{"n_layer": 14, "d_model": 320, "n_head": 5, "n_kv_head": 5, "head_dim": 64, "d_mlp": 1280, "vocab_size": 8192, "activation": "gelu", "norm": "layernorm", "norm_place": "pre", "norm_eps": 1e-06, "positions": "rope", "rope_base": 10000.0, "rope_fraction": 0.25, "qk_norm": false, "attn_scale": 0.125, "bias": "all", "tie_embeddings": false, "parallel_block": true, "init": "normal", "init_std_qkv": 0.0217, "init_std_o": 0.0, "init_std_up": 0.0217, "init_std_down": 0.0, "optimizer": "muon_variant", "lr": 0.000812, "lr_mult_o": 0.707, "beta1": 0.9, "lr_head": 0.00506, "grad_clip": 1.0, "warmup_steps": 200, "schedule": "wsd", "decay_fraction": 0.355, "decay_shape": "cos", "final_lr_fraction": 0.0, "batch_tokens": [32768, 65536], "seq_len": 1024, "doc_mask": false, "train_tokens": 688100000, "steps": 14165, "dataset": "wikipedia_en"}
MLP neurons of a small language model. Each row is named by its layer, matrix (up: input weights; down: output weights) and neuron, and shows model dimensions 32-159. Each number is 128 + 24 x the weight over its row's rms, rounded and kept within 0 to 255. Numbers have three digits each.
After each neuron's rows, "fires in" lists the words (lower case) most often at its 100 highest values on Wikipedia text that the model never trained on. A number after a token or word is its count.

L8.up701:134111146147095122130096128165112106114116085126104117120140137154141165118148123113110139123137134156171079129092138118143109092166059109140119157146119071164143118133142111114126115166120145147138125155116073163161184127146133100152157113124170114084146126123124123137157121127148137087160119113202156120124148125157130133127123067143089147131123112151129169084107118119135154115129
L8.down701:140122120084141148153105154165121094119127069129149152092129139095199135138123139148133149126148099135111125137116105115128129155148098127145127113123170095132152113174139129125105099138110118130155096132161145148099146099111126098147116113142141151081162140090096116081098151118151118143104140157094153124143158138142116106106126122095161106117145124103147168182164117114124074159127
fires in: "was" 39, "were" 19, "are" 9, "is" 5

L2.up1268:101097171107128124196128115116120113128111104170116113116144149147165143131142178122140148150149141124171097136108124118157079136129141089110122124123124165119125150101183140129107093121163130122139132092094162094096149095163125133146140137092113129157105123124114158172141144146139119154130098131142138119105101149097116110179113151073156142125129161105128126125114106111140125158087
L2.down1268:126059189086142083148148094118110122121120126131108135132157144140158141119114123083145094169114141136136156129094130147154155129132118096128138166145097119139145178117173144128151129124139130092118127088078156112155152157121161139110166149101128157130129125138106134174133106134112120138108119108125115122148137125118142101164090113129121115102134166097111134128106072129137134130146
fires in: "school" 28, "university" 10, "education" 9, "students" 5, "college" 5

L10.up674:156103127138099119117086114111110093110134101090184128090129115149144115146108140144101146105124144120094186163098135088145106149098120145125116152146118096137121159116173121119154134124133137112123128099110124141151092131156154158125126129152106120152142119102086105089167144106141154152120116125125125111125117129110104093144138127126164134111138123142088153130132157114080150116160
L10.down674:116115104128116129131119042112131138103112122106119131112138140165158139123125152130113140127145135116133113112114159096146142144154155106137147093133130084095110141138095100163148100117105121135129152120146100133158125147128125149123130119125133084134115152126108123154159103108136159133115095164147079134117101121166146130097114083147121163080138156114163071087115176119169105128196
fires in: "the" 15, "early" 11, "in" 8, "20th" 7, "late" 6, "17th" 4

L2.up763:144129121126115158119129143152133114147135123160124162127141103141078127138139097131100117140129141137091127146143157081138139095187152097130141104137148110140129150107123108115157134141098134151140180131134082102132129140154102160132115161101101150144061103106100122103088156163119174106111148136148127142125138117165126190127110157083120138144136160164084151122089120152138123162126
L2.down763:129138133124108133146157150153133101138118145159128146108149095133103123113134113140118113140137111099118138141162154098132157078154195110119136140140143158117146145093136131117128142118109104143123217122175124118158133167133099182086135140115131169116079085107101128105131128127099148115107196131149099149130104092160151174118122150095132149139112133172127115135100106120138108138112
fires in: "off" 19, "along" 19, "up" 13, "just" 12, "down" 7, "out" 6

L5.up775:109135120130144147130145093160094147111131138107165146113112094113162144121143108123121128135132123154153131146146134119134091136127088125135129141125136112108151133130079149125147122140118093155146156107144128133142113127124159132089166145114128137123133118133125087127154110140141108217124119127117140144117100123126150152141155122141132184109124150141112109172128130130096133176160
L5.down775:154113179128117113093109081117124116146118119132123131101131099123111137093197169155131115130133148098159084139144122137165160153157127071147084118123113148148114143134187099165108127137137179133176125117156156125147111138113136163132134074136157114136135147118102100117096127101130131083158106146131108141168157140117127077136139119162144092090126148139133149105141120140118100132119
fires in: "was" 30, "is" 17, "being" 6, "later" 6

L2.up787:132158168116112081134150144110107111148170157091136099146126125140133175103146118117103123099160095143144114142140108097153157135154096112171099111122142145112120124111184113112153123151129111129111137125178134112128136125111123151089124166094110141160149109130163105152103101093140137060108102096143129119091096135135118172117123120171137103119133114107173122159122210162109139102115
L2.down787:089135155155110107151133132110099114150148159096139102155079106131157168121169132124129125113148148132153134115149099136126116146129086143163106112139159119086136142111174119168125099119122122097152177092162158145130155113139178121124121111156113124125157132109118150129105093142111109081109119125121109070115111179125139179129111116150156100105122120101141108177112222133065148101128
fires in: "war" 16, "actress" 15, "american" 13, "syrian" 8, "fight" 4

L8.up1032:143142134142208150142112120132129134138118110119114137135149135130149141133120058064136150122148125148095109162134138165148152129145126148127087147134155123125110125147131142139100156109140127135176088152127111152151171137149151090117104130106163124159131121083111116086096130084119135120140142102115136153164122141138136085111114120117144114139139159140109109116103139159131078138151
L8.down1032:155107135126099122138115125067112142143093153135173124115091140093132138152149135173114086150128127122165125105099119142097090151124114152135160121117097143122135135126121104123117105139101161099106151114135186134126106110131135144194146169094139098113120121182106143133135132122108151119107145160107102041141151131114110108126100098137142130108109109139132116109107141126126167117109
fires in: "with" 18, "in" 13, "was" 10, "for" 8, "is" 6, "to" 6

L2.up999:084124140080125106160152105129114139124110152128109114129150123163147107136086138159158080124114133156154147082096156140148137099139161110124135118117117094124177190117142131106144126137138176111106162128144145130123089143126150147173133142169087175135081134165126132137089147141105121111138108092119149067132131116126081105118152139064091122115140126100110105118159117158176148086108
L2.down999:121096119116118137125140138160147109117092135173116120164117157182151157104115116097132083146109115169127135107136165125160103103144153115126103102097106118112133169104170120140118107103168185111102129099112104139099156115083153094157131111153120091136131139167118106179081112134114120122095163123118156174122166131142118152174105139107119146124147146129116127118125073137127155127113
fires in: "university" 19, "college" 8, "professor" 7, "study" 6, "lecturer" 6, "cambridge" 4

L2.up940:133144136150154111087187110140142087138113131096140139121128128129119042149111136125174137154191103155106126124133154152141088145129158076117134159115125160101166112138181115113162123132132107110129082082117126131118157112141130129134119137125128097123142166156096131138153120126112134148124124126155131159116142120094097149165118107137116172172124159111111137126096133142137123161120
L2.down940:118120149138152133094151100155124124137113163100106114171114125141156115107114151142147134095117139125149137113126170167134117110125118110153136163157111148159169149094139091151147087107122111105128115092076129110109143083158105175152118167127113092101110153147103133214145087130107142169154104102128102112092102135115133174160120103154093151134132140090092133111115140170098136144099
fires in: "women" 17, "children" 13, "students" 10, "education" 8, "young" 7, "youth" 5

L5.up641:100164136130138147114118144154122171117101107095132111153081126134119129155117074102129081144094130140105115150133098137166140101127097156140143114094114115149165136092138125156117104102134117124117137145086141141179159150118148114094112130140128118104108084126111105157120136101105162113137137142138131146156104145151125120146127128111166119116159145150158142145109099180177106121156
L5.down641:119121163160106131167144125096167117128101146132114124180114112123117093163141170124090084113120105108145127111150144165105107166152182162145141152137142128115129149114126123167110146117128129134117115142172139160136125126094118162113140141104116149135139153115139150124151146103114110134064130106124080106097119150116109099132164107072145106151126125127129096106133133126153114123124
fires in: "website" 14, "as" 14, "season" 10, "county" 8, "following" 7, "while" 5

L2.up979:125151106129109139129114135130126113151099137191101073150180115167144117115120115115104185125112107155120080146181137148130149143119140189143126137127087117072100131138095114136132143149176171153114118161140120121137144165129145113162114134090134115111178164092164162101127120107091097146087124079109158142101112101138145125139115120145178130165109147184125140132160142112151142133128
L2.down979:146132129154137106098097120138063136111153118170132156132151134138102065188113157119131127145133125136116141104114073136165126069158076184084156135164125117151148138150119148122184121102130113102089110105148131154140107117135134094088134187113128115105141158151138159138119129146127134110177156059102113135083131112147107132167102199132135098137078156129089160122141127137134096180140
fires in: "city" 13, "town" 11, "country" 11, "county" 9, "southwest" 4, "west" 4

L5.up990:108104139106110141141121140102137140112150131144145143145101137136070148150126077138146132165143093120110141158161101129138112135119066120199119086155115081142139128116061128132148146111161186155111176201125121110136144111095200142116104115094142127140107127119125098123164138095132136162111144108111133087176122133171134121138142123127128108130079140143087117143088132118136153129134
L5.down990:131180128172146151166092135155103134093101121123113139172122138133175127130128188121119113143104164140131109110109149146122131141154158153111155159119139162125144112120156110124122133133167117119114130114105126152148164156132118110150151129090134140145145115128127144096092144142153127152131115122106088130112155119119123134153153150126125154151162121103154094132128133180158137159145
fires in: "the" 40, "american" 6, "minute" 4, "in" 4